Weights of a small transformer language model.
Architecture: RMSNorm before each block, rotary positions, no biases in attention or MLP, untied embeddings.
MLP neurons of a small language model. Each row is named by its layer, matrix (gate and up: input weights; down: output weights) and neuron, and shows model dimensions 0-63. Each number is 50 + 12 x the weight over its row's rms, rounded and kept within 0 to 99. A neuron's up and down rows have the sign that makes its largest values positive.
A block is one neuron, or neurons of one layer that tend to fire together. After each block is what it responds to, as a language model described it from the Wikipedia text at the highest values.

L3.gate213:35 58 61 50 52 42 36 44 55 34 41 64 40 57 77 52 51 64 35 58 57 57 45 52 57 66 38 42 38 43 56 70 49 39 62 51 71 60 25 40 80 37 30 55 61 68 40 37 50 58 37 38 56 49 53 36 39 44 45 35 57 37 76 42
L3.up213:44 57 55 64 44 53 47 41 52 22 49 45 45 83 44 44 71 53 55 71 60 59 59 37 48 39 36 62 40 55 29 62 33 51 55 52 45 43 36 56 43 66 53 69 53 48 64 54 54 51 47 33 48 50 50 47 44 49 32 52 75 41 50 59
L3.down213:61 41 32 52 76 53 34 53 38 29 56 36 64 62 47 42 34 58 69 47 25 53 46 76 42 61 65 61 39 54 69 49 53 42 57 49 50 45 50 44 72 47 45 70 35 67 56 67 45 59 69 48 39 43 62 53 40 70 50 56 41 65 45 45
L3.gate372:56 54 66 48 65 46 57 54 42 37 59 72 60 48 37 49 60 47 38 54 46 37 62 48 46 36 67 62 51 72 41 55 53 60 38 57 54 32 43 61 34 40 52 32 61 63 52 32 21 27 56 35 58 66 63 60 65 31 62 51 51 71 26 53
L3.up372:55 44 31 50 51 49 32 28 51 33 73 33 34 65 75 32 62 66 74 47 60 47 59 42 42 44 61 61 41 64 34 56 37 40 50 39 37 44 53 44 45 48 47 37 60 56 27 55 33 27 67 43 35 54 36 43 60 70 53 42 52 69 63 34
L3.down372:37 42 34 54 48 49 67 58 51 59 43 48 66 68 43 57 33 36 28 41 67 69 42 37 33 56 63 41 60 58 56 35 37 51 51 44 37 47 52 63 54 47 80 49 36 40 51 71 62 59 43 51 45 48 46 64 70 28 37 59 40 48 54 61
L3.gate797:49 58 72 57 54 52 55 56 47 55 62 45 46 66 41 49 40 46 44 54 54 25 34 61 69 35 35 59 53 60 49 27 53 19 48 37 67 57 85 66 60 53 55 41 60 50 54 43 63 47 40 52 50 44 47 89 56 47 31 37 60 43 51 54
L3.up797:29 60 66 39 49 64 47 38 59 40 42 50 53 38 38 53 41 56 47 36 60 56 50 55 49 39 49 45 60 58 58 43 42 48 54 25 68 64 30 38 37 51 47 53 33 57 59 74 30 47 51 53 50 73 39 54 49 61 40 56 57 23 49 54
L3.down797:48 63 51 62 52 41 37 54 51 48 48 64 39 50 30 25 47 38 54 41 67 66 70 34 10 38 25 64 55 54 53 50 57 57 48 22 52 52 40 44 44 46 55 67 52 40 49 69 43 39 46 38 37 72 60 25 46 39 51 49 53 53 61 42
L3.gate823:43 66 54 47 66 59 37 23 57 40 31 56 36 34 72 38 54 62 55 52 48 50 47 48 64 39 27 53 63 50 53 32 37 33 28 38 61 52 60 21 54 52 24 52 48 60 53 49 49 31 49 42 54 63 55 26 67 58 34 58 46 58 36 59
L3.up823:59 53 60 42 33 46 33 32 52 81 40 34 52 40 52 46 47 55 44 55 62 43 44 33 60 45 52 54 42 62 65 53 62 49 45 49 47 35 56 40 57 41 83 35 42 59 43 42 69 42 64 38 40 32 56 45 35 67 43 43 69 44 67 45
L3.down823:52 54 44 33 45 31 45 31 55 42 63 39 54 61 38 39 66 37 36 54 59 52 29 35 33 43 50 29 52 50 81 54 25 56 56 61 49 52 39 55 53 46 33 63 44 42 46 42 55 22 59 45 42 51 40 56 16 67 61 65 52 44 23 45
Description: Mostly the pronoun it/It (also this, which, that) pointing back to a just-mentioned thing, e.g. "It opened", "regret it"; also some mid-word fragments (Vir-gin, S-ub).

L8.gate366:64 76 58 29 44 47 53 41 34 46 46 43 54 66 62 58 56 47 57 47 53 35 36 56 31 67 73 65 45 62 42 49 63 70 44 59 46 35 51 57 53 52 17 48 59 28 49 44 43 38 50 60 55 64 54 69 31 59 58 43 74 64 42 58
L8.up366:25 75 35 50 40 42 61 37 51 54 55 66 41 53 72 42 30 53 59 53 65 40 44 36 49 61 46 50 50 48 45 41 47 37 64 45 46 46 61 74 43 37 56 52 33 59 30 48 67 35 35 29 68 48 66 34 40 58 61 30 36 45 54 56
L8.down366:48 48 43 34 53 61 29 63 51 68 63 60 40 50 52 62 45 28 32 52 75 62 58 57 47 24 47 44 57 42 34 47 62 60 51 47 66 53 47 69 39 50 43 50 46 52 47 59 36 45 65 51 44 30 34 37 59 31 33 38 42 59 35 40
Description: Single-letter or short pieces, mostly r or l, inside words split oddly into fragments, as in demonst-r-ation, pub-l-ishes, f-r-actures, Th-r-ough.

L5.gate35:57 69 35 51 47 51 43 36 36 48 35 52 55 55 46 69 35 64 61 59 37 18 26 50 41 54 24 53 38 60 45 52 70 44 61 55 49 52 47 53 68 44 40 37 25 53 39 47 48 40 31 73 60 56 46 45 57 57 40 58 56 49 58 50
L5.up35:50 61 52 40 64 58 28 35 70 47 33 47 39 44 72 11 30 43 44 32 46 61 67 48 47 42 41 49 49 72 52 50 45 73 51 24 43 43 68 57 44 34 37 42 34 59 19 50 73 46 48 56 41 35 55 38 71 36 50 39 48 59 43 48
L5.down35:47 45 59 81 55 68 39 40 46 60 57 50 54 66 41 51 77 60 66 74 42 18 40 63 46 39 51 59 45 59 53 66 48 47 61 53 49 44 71 52 59 69 58 37 53 69 70 65 39 45 38 65 65 66 48 62 55 48 45 62 51 49 44 60
L5.gate220:53 60 65 30 50 47 47 32 64 42 57 69 56 43 63 61 18 26 53 57 54 37 66 54 45 46 37 35 55 70 46 74 42 49 50 56 47 51 49 64 34 47 45 44 60 35 29 46 28 43 43 58 51 64 38 29 42 23 63 48 33 66 44 58
L5.up220:24 39 56 33 65 40 56 55 53 23 14 42 41 48 64 57 39 30 53 51 57 61 62 45 71 26 28 73 32 70 52 40 51 54 52 53 50 50 64 57 45 48 45 35 69 69 50 40 61 48 39 67 58 49 43 38 55 36 52 64 64 63 66 57
L5.down220:73 48 59 39 71 39 51 46 49 65 55 45 49 58 40 45 61 56 61 40 47 49 49 49 41 34 62 50 32 53 38 51 40 50 57 63 48 65 39 67 53 45 48 18 57 69 58 51 48 50 73 50 58 42 39 62 41 63 37 42 49 59 40 54
L5.gate450:64 29 19 42 42 52 54 56 60 47 66 58 67 70 62 46 73 61 57 57 26 44 47 44 60 26 47 48 24 50 49 56 49 48 34 55 51 65 52 26 33 48 50 52 46 29 49 45 48 63 42 48 52 57 39 53 39 35 47 59 50 40 63 47
L5.up450:52 44 41 56 63 51 71 58 42 50 52 52 46 27 54 56 17 40 64 53 31 28 54 55 48 41 55 46 62 65 50 53 49 32 58 48 66 51 46 64 55 62 54 41 42 56 44 44 30 54 58 72 41 38 35 41 76 55 65 64 67 74 39 59
L5.down450:40 43 40 47 38 46 47 57 30 41 26 57 42 30 59 74 45 48 50 61 50 55 52 61 53 44 61 61 44 43 44 48 35 62 81 51 33 61 49 60 44 35 63 55 55 48 39 31 58 52 53 30 56 44 59 56 44 31 56 56 44 32 33 40
L5.gate737:44 57 75 41 53 30 59 49 54 52 62 37 61 57 78 46 54 61 72 45 71 62 52 43 64 46 36 53 47 52 39 33 30 55 60 39 49 41 65 28 51 72 72 50 53 69 47 36 58 43 61 34 55 37 44 45 37 39 57 54 76 38 43 59
L5.up737:45 55 47 27 57 49 67 41 64 28 52 48 50 71 50 46 55 57 68 46 50 50 56 36 51 52 37 64 39 42 58 59 54 19 56 53 33 47 58 50 45 56 55 39 43 67 37 33 53 56 46 37 57 65 51 52 44 35 52 47 63 80 31 76
L5.down737:39 53 69 49 51 37 50 49 69 37 55 64 37 67 45 61 36 52 63 42 52 56 32 54 55 58 47 42 41 45 47 61 55 46 57 57 52 47 75 51 60 51 39 48 54 65 68 63 31 38 60 38 26 59 50 42 57 56 69 57 45 42 47 79
Description: The verb right after a sentence's subject, mostly was or is, as in "He was", "It was charted", "The town is divided"; also commas after subject nouns.

L5.gate61:33 47 55 49 67 37 55 30 34 52 57 59 51 58 72 50 44 28 39 47 44 48 32 62 46 52 30 51 64 24 57 48 30 42 57 37 39 47 33 46 45 37 60 53 46 52 59 72 59 48 67 42 53 71 71 60 58 38 40 42 53 44 65 52
L5.up61:52 55 40 46 49 37 55 22 46 52 66 46 36 37 44 52 55 56 52 53 58 37 54 39 44 56 43 40 21 53 42 45 61 33 48 84 58 47 35 64 53 36 60 50 62 41 56 62 63 36 52 51 42 75 71 57 53 64 52 42 71 36 52 56
L5.down61:64 52 43 66 45 66 54 50 28 70 64 56 44 67 50 37 56 47 61 45 10 39 66 79 58 41 45 71 68 58 55 54 48 47 57 38 46 38 52 33 51 66 19 61 55 51 47 42 42 41 44 43 54 64 34 38 45 41 41 45 40 59 68 61
L5.gate137:63 56 56 45 67 61 42 67 40 52 68 61 49 59 60 51 47 47 45 34 54 25 49 50 66 30 49 34 53 40 41 33 74 68 51 32 47 60 41 28 49 40 49 54 52 49 62 41 38 57 64 45 51 55 62 43 28 64 27 66 59 33 50 66
L5.up137:55 39 27 50 40 41 54 50 52 43 66 67 40 67 78 44 53 24 37 42 51 67 58 58 36 42 61 58 27 60 36 53 38 72 42 24 51 55 37 44 79 50 51 51 52 28 54 40 61 66 66 53 36 76 47 42 35 55 65 57 48 59 47 52
L5.down137:60 32 34 39 51 70 58 35 68 48 58 38 80 40 44 68 53 41 59 33 60 64 55 54 37 33 57 64 54 44 60 35 52 54 34 41 55 50 71 46 60 46 50 31 53 46 35 68 49 52 57 63 62 57 37 63 81 47 63 57 51 45 41 57
L5.gate421:47 47 38 59 41 39 51 61 50 73 66 40 35 52 59 57 59 43 47 71 55 42 36 46 28 59 58 38 39 49 52 46 31 66 56 29 65 53 45 74 36 52 35 59 29 41 68 45 63 46 66 32 41 60 54 72 38 47 64 60 67 46 50 63
L5.up421:54 63 41 51 54 38 45 33 40 48 54 73 54 45 51 43 58 58 68 43 66 34 41 65 61 61 43 32 59 38 50 44 56 34 55 23 60 41 37 57 47 51 60 45 48 58 43 57 74 51 57 20 48 65 59 73 26 50 56 41 65 55 51 58
L5.down421:41 41 59 48 38 60 61 59 45 35 46 34 56 69 64 43 49 41 33 65 28 72 48 38 56 38 54 52 48 45 39 58 24 61 61 44 36 45 30 44 54 43 44 43 39 24 68 42 50 66 58 68 65 48 32 52 40 53 48 30 54 44 46 34
L5.gate753:59 60 33 54 48 47 60 37 37 41 47 55 60 61 55 39 59 21 65 43 40 39 49 44 41 64 48 47 50 73 56 33 53 72 33 55 52 68 49 65 52 58 32 60 56 45 60 43 54 36 54 37 59 31 56 39 51 53 64 41 39 44 52 66
L5.up753:52 63 36 54 65 66 52 51 54 51 57 59 52 57 56 51 39 41 39 55 47 59 60 47 51 52 24 46 47 86 49 45 48 49 55 58 61 74 31 46 65 69 61 59 67 70 42 47 62 36 59 66 68 44 41 72 52 37 53 48 51 56 56 72
L5.down753:49 51 59 62 49 39 42 32 54 54 49 55 36 65 42 48 52 38 39 45 27 64 52 53 38 27 35 51 50 53 33 64 62 55 53 73 66 53 52 54 35 60 41 53 60 43 32 48 37 63 56 48 62 65 60 66 66 45 39 66 58 64 40 45
Description: Second word piece right after a lone word-initial f or F split off by the tokenizer, as in f-lo-oded, f-ru-it, F-re-guesia; sometimes after other short onsets (Bu-ff-alo, W-on-der).

L8.gate598:61 64 67 43 31 86 52 17 68 64 57 51 72 52 32 32 42 50 22 38 41 42 52 39 44 41 49 65 49 46 64 52 62 46 57 51 66 68 38 49 43 54 50 41 31 46 47 72 55 55 59 67 52 44 72 49 38 42 43 45 39 53 68 48
L8.up598:61 55 37 38 45 45 46 40 38 70 52 63 46 59 27 61 54 22 32 55 34 44 64 37 47 49 36 55 52 54 60 40 57 55 59 40 43 67 61 50 54 40 42 42 22 54 28 31 55 44 45 71 69 44 46 34 64 42 46 53 47 63 41 57
L8.down598:51 50 34 62 40 52 61 32 62 50 44 49 24 40 50 43 47 45 35 48 56 53 58 34 72 59 45 50 27 62 64 39 62 49 47 59 55 59 54 28 50 51 51 52 44 37 26 46 43 44 65 40 69 43 61 53 54 64 45 36 51 46 23 30
Description: Word-piece tokens right after a short opening fragment like re, f, cor, pro, continuing a word still incomplete, e.g. re-ce-ive, cor-po-rate, f-und-amental.

L3.gate152:49 38 33 42 37 37 67 41 31 35 20 48 42 49 37 69 56 29 46 45 39 67 46 50 42 47 74 25 48 48 41 40 61 48 51 58 54 57 46 55 60 42 58 47 39 71 14 39 68 45 52 50 56 51 54 39 46 37 64 60 25 55 58 47
L3.up152:37 72 34 48 57 49 39 40 60 43 47 42 41 30 74 52 72 31 84 46 57 59 37 46 60 41 52 44 52 38 30 55 49 40 35 45 53 30 38 64 36 59 70 77 63 61 40 23 39 41 47 53 37 55 43 34 39 25 29 63 80 61 19 64
L3.down152:40 50 47 28 64 37 52 41 48 54 67 70 56 49 44 51 63 36 43 31 43 57 50 44 56 37 60 43 56 47 46 43 33 79 41 52 48 39 46 65 59 67 53 51 68 52 20 62 36 41 71 45 46 39 43 56 30 66 41 43 48 45 58 52
L3.gate301:71 47 64 66 50 43 59 74 74 35 56 41 50 55 55 34 72 40 55 56 59 57 35 66 49 41 67 56 59 52 51 52 36 56 55 45 37 51 41 35 46 46 62 46 70 62 35 60 59 40 61 62 70 50 54 40 50 53 66 74 32 73 50 46
L3.up301:36 35 61 49 49 27 55 43 52 62 33 45 47 51 55 51 61 38 59 26 54 73 46 49 30 38 81 30 46 47 54 68 41 30 45 37 39 32 68 63 55 46 57 58 73 52 46 56 46 33 46 21 41 37 55 52 27 62 85 49 46 36 58 49
L3.down301:54 56 50 41 36 48 27 33 35 40 45 41 67 45 59 29 50 46 48 54 45 42 39 63 31 50 42 69 48 40 44 52 49 61 68 73 61 42 52 56 62 32 58 60 37 46 64 45 53 53 50 59 57 30 50 55 94 54 49 43 60 48 49 53
L3.gate536:45 53 66 38 55 41 38 67 46 50 50 42 61 52 59 64 46 61 38 77 68 30 80 39 53 51 59 35 41 34 48 50 56 55 46 49 53 66 43 32 50 60 61 52 59 28 45 40 49 67 43 45 38 48 40 40 46 41 57 72 51 58 48 50
L3.up536:57 62 48 32 49 53 44 56 36 38 54 59 55 46 61 66 54 59 77 44 45 59 70 49 72 36 45 39 47 65 59 39 68 53 42 62 60 59 41 47 65 24 55 65 43 36 42 56 35 42 57 25 39 82 45 33 43 39 55 49 40 39 48 37
L3.down536:71 34 56 51 56 70 53 52 43 29 38 52 63 65 52 56 45 56 60 71 51 75 23 41 69 40 52 62 46 58 41 69 44 33 45 58 53 66 15 39 55 63 59 50 38 55 41 55 54 47 51 27 47 38 46 42 56 50 48 53 70 66 44 57
L3.gate710:40 64 63 43 48 49 42 56 46 60 73 41 49 42 39 77 51 44 61 52 69 32 41 62 46 52 48 41 59 45 59 60 45 26 52 55 40 47 48 40 48 55 49 51 58 56 61 53 38 60 49 29 50 65 50 61 30 80 45 71 51 43 55 51
L3.up710:30 48 29 50 65 50 30 57 61 62 44 45 65 49 57 55 57 16 37 56 44 35 41 66 60 56 57 53 19 36 45 44 46 33 61 55 59 70 44 54 50 55 51 65 38 55 60 60 46 41 55 56 47 46 66 54 45 40 52 46 57 73 32 42
L3.down710:27 65 51 55 64 53 48 42 56 51 59 46 36 41 42 47 53 65 51 75 29 64 62 37 40 49 32 63 34 38 37 45 43 47 60 41 39 36 48 58 58 39 48 58 50 60 45 51 50 60 51 37 30 51 38 59 38 51 41 38 52 69 58 38
Description: Short interior fragments, often one letter, of words split into several tokens, such as spect-r-um, ter-r-orist, legis-l-ation, tw-ice.

L5.gate84:58 48 28 65 58 60 40 59 28 36 46 48 54 31 62 44 35 53 57 50 51 50 63 64 72 61 49 54 30 36 52 31 54 36 51 61 56 53 60 49 44 52 45 47 49 19 58 52 49 58 45 49 48 47 42 43 41 53 58 43 34 70 27 47
L5.up84:52 52 60 57 71 42 30 40 65 55 58 65 41 62 69 35 44 59 50 57 59 49 45 51 52 72 45 52 47 41 38 49 45 53 53 36 42 62 54 24 69 51 56 64 56 41 15 50 44 59 44 56 71 35 53 15 42 45 63 48 52 52 34 52
L5.down84:74 52 55 42 42 71 43 52 61 35 56 32 57 46 35 46 30 48 73 69 59 30 49 39 50 56 40 42 44 45 48 63 37 59 59 69 78 44 84 42 41 35 35 43 22 39 52 64 56 47 40 35 66 57 58 54 73 63 45 34 62 56 36 46
L5.gate223:66 56 56 59 37 68 46 09 42 49 54 61 42 35 36 50 73 81 41 47 41 47 23 70 61 53 46 44 67 45 31 69 34 63 55 48 30 65 61 41 57 62 46 70 40 55 59 60 38 54 61 40 49 32 32 60 48 43 54 54 80 55 40 37
L5.up223:58 67 34 64 58 58 31 36 53 49 47 76 57 44 56 38 63 40 60 57 37 71 55 40 57 39 49 41 43 54 44 47 38 40 55 35 66 45 45 51 76 64 53 51 39 54 42 49 43 66 64 41 55 58 38 57 44 29 46 59 43 49 41 43
L5.down223:58 53 48 36 32 59 48 54 50 34 52 55 62 56 53 73 29 64 60 63 47 46 61 43 43 57 46 50 71 41 52 36 58 45 78 52 55 41 42 51 62 39 52 43 68 67 56 35 54 81 27 60 51 66 49 55 39 41 45 37 39 45 31 21
L5.gate233:74 56 58 61 45 48 52 48 65 59 53 32 40 63 48 41 56 80 61 56 21 41 74 70 62 51 66 34 35 34 36 48 55 75 73 51 50 66 41 38 56 59 34 50 45 32 35 60 52 49 55 58 44 62 34 31 60 48 26 49 35 62 31 44
L5.up233:52 46 28 21 47 62 47 44 32 47 35 59 43 19 44 43 52 65 60 31 32 58 17 53 54 72 64 59 39 35 52 35 58 46 39 50 43 64 62 64 55 35 41 56 39 56 43 46 54 48 51 47 46 32 40 55 45 63 61 31 66 66 40 51
L5.down233:42 34 56 66 29 40 26 40 54 29 73 40 45 65 69 61 65 51 55 56 44 53 52 38 59 58 45 41 53 59 53 38 57 66 58 53 50 51 70 43 41 32 23 57 56 55 54 30 63 53 43 57 37 53 62 37 49 29 49 46 67 45 45 25
L5.gate443:52 47 56 61 49 74 54 38 53 42 72 38 58 49 47 53 44 55 63 51 31 37 68 52 37 53 65 65 46 29 66 51 48 45 42 69 44 62 35 39 50 59 50 64 73 19 49 49 41 63 50 40 56 63 28 57 29 55 54 50 55 55 43 63
L5.up443:45 59 63 61 34 47 72 53 36 33 67 27 63 45 51 53 46 59 44 46 66 71 70 75 42 45 40 66 42 44 75 50 28 55 56 38 47 61 49 37 47 49 43 51 37 44 58 44 35 43 46 36 66 46 46 62 31 50 61 32 54 55 42 51
L5.down443:62 49 45 63 59 69 39 52 37 34 79 46 33 46 52 50 47 62 38 58 54 38 57 72 57 42 41 64 28 48 55 31 53 45 65 50 50 58 37 49 42 39 66 52 44 53 64 44 70 41 28 39 48 50 45 43 57 66 73 47 38 72 45 55
Description: Final fragments finishing oddly split common words, often negations or -ly adverbs, e.g. No|t|able, cann|ot, ne|ver, new|ly, Don'|t.

L8.gate726:56 52 68 54 63 58 55 40 44 38 70 50 50 46 40 40 32 55 53 62 69 48 49 57 64 51 52 71 66 48 64 45 48 34 35 47 66 59 58 51 59 47 41 46 35 59 50 50 37 35 39 65 42 49 22 53 55 48 35 50 57 44 59 53
L8.up726:56 39 43 51 47 64 62 47 43 52 46 50 28 46 67 28 31 55 38 43 38 59 54 42 70 50 35 44 61 86 51 37 42 37 55 61 53 39 43 21 71 46 53 48 53 61 38 62 51 46 54 36 58 54 64 29 67 45 46 62 60 73 48 48
L8.down726:70 65 43 52 59 43 38 44 49 47 25 27 43 53 50 65 77 37 51 41 39 58 42 49 71 56 19 34 38 63 41 70 50 49 56 45 45 46 52 39 53 40 45 55 28 30 46 56 72 51 58 35 61 56 39 13 63 41 39 46 64 58 26 44
Description: Mostly third-person pronouns (it, he, him, this) starting a clause or before -self/was; also mid-word fragments like stad-ium, dail-y, on-ce.

L3.gate235:60 63 45 45 40 47 55 57 40 51 43 61 57 51 50 31 48 43 32 34 43 49 28 47 60 35 51 44 51 51 38 46 60 66 40 62 40 26 55 56 36 73 54 50 47 44 26 64 42 62 65 63 33 54 61 37 75 51 65 33 69 43 61 52
L3.up235:49 62 46 67 53 63 48 61 48 31 70 51 40 27 57 62 28 63 51 59 53 46 40 64 67 64 41 58 64 45 63 57 42 54 56 39 62 46 52 38 40 61 46 43 51 50 45 52 48 71 52 47 30 38 62 61 55 47 67 59 50 60 65 35
L3.down235:74 67 47 61 23 48 48 42 40 57 43 72 45 55 61 36 48 47 54 46 47 45 51 46 33 38 44 48 43 52 38 49 46 68 55 49 41 73 64 39 58 69 40 19 62 61 43 44 56 66 64 63 24 40 66 69 30 26 36 53 68 58 53 58
L3.gate278:49 53 56 43 30 31 61 50 38 48 33 54 58 56 51 63 58 57 47 52 69 52 44 46 23 45 39 41 41 55 66 61 65 48 64 80 45 45 57 21 61 38 59 50 32 46 46 26 53 49 45 68 65 67 36 40 43 32 36 37 38 48 35 69
L3.up278:47 39 16 30 24 35 49 31 35 42 27 69 33 59 71 35 50 66 51 56 39 38 54 60 61 49 48 38 48 49 31 51 35 50 46 48 54 68 54 41 58 74 48 65 55 29 53 31 57 78 67 65 31 68 55 75 41 63 28 42 59 45 49 56
L3.down278:61 68 50 36 63 64 31 40 33 60 55 52 74 68 34 39 53 46 67 50 49 41 34 28 58 63 51 46 49 37 42 32 42 59 41 52 42 63 47 61 27 66 58 50 47 62 52 57 32 54 11 46 41 65 51 48 44 56 47 41 43 57 66 34
L3.gate457:52 60 45 47 41 49 39 26 46 58 43 55 48 44 54 44 33 43 55 46 63 32 56 43 35 44 52 54 43 66 61 58 59 56 64 57 56 75 55 51 58 51 41 55 44 44 54 47 55 50 78 62 46 59 47 29 46 51 44 46 68 59 44 32
L3.up457:64 44 27 74 57 56 61 34 46 55 53 33 44 45 74 43 48 54 34 27 21 54 64 43 42 51 47 29 37 75 41 53 64 40 51 66 63 60 51 46 51 57 52 51 65 42 54 62 48 49 58 66 59 38 63 53 44 33 60 44 49 77 38 62
L3.down457:54 80 41 50 43 53 36 32 53 50 56 39 61 42 39 35 66 48 51 49 54 52 61 44 73 50 53 55 43 57 56 29 69 63 56 49 38 60 46 30 49 39 64 94 63 39 38 30 52 68 62 51 42 66 52 36 44 50 64 67 53 75 43 51
L3.gate477:54 56 61 48 38 59 42 37 58 68 30 49 63 67 34 55 69 45 39 48 57 30 64 46 49 55 51 49 37 67 35 42 52 35 45 35 40 39 38 48 62 34 42 41 34 55 50 54 52 47 40 40 39 52 33 48 32 43 54 43 53 53 56 40
L3.up477:66 52 57 44 56 71 54 39 64 50 32 39 70 54 43 56 51 49 48 45 46 39 41 53 37 57 20 38 58 55 38 50 59 61 41 58 61 49 65 39 51 39 72 40 43 62 55 39 48 62 44 50 23 53 36 60 59 62 20 47 54 56 42 44
L3.down477:45 55 37 69 44 58 56 44 53 46 31 49 52 48 52 41 43 28 62 59 38 51 41 36 39 24 45 50 47 64 59 48 54 46 57 61 54 60 51 72 37 36 54 31 58 64 41 22 39 54 63 51 32 64 42 63 55 34 50 47 54 46 58 58
Description: Short word-piece fragments in the middle of words that are split oddly, especially "ron" as in F-ron-t, ch-ron-icle, b-ron-ze, also "il" in ch-il-d.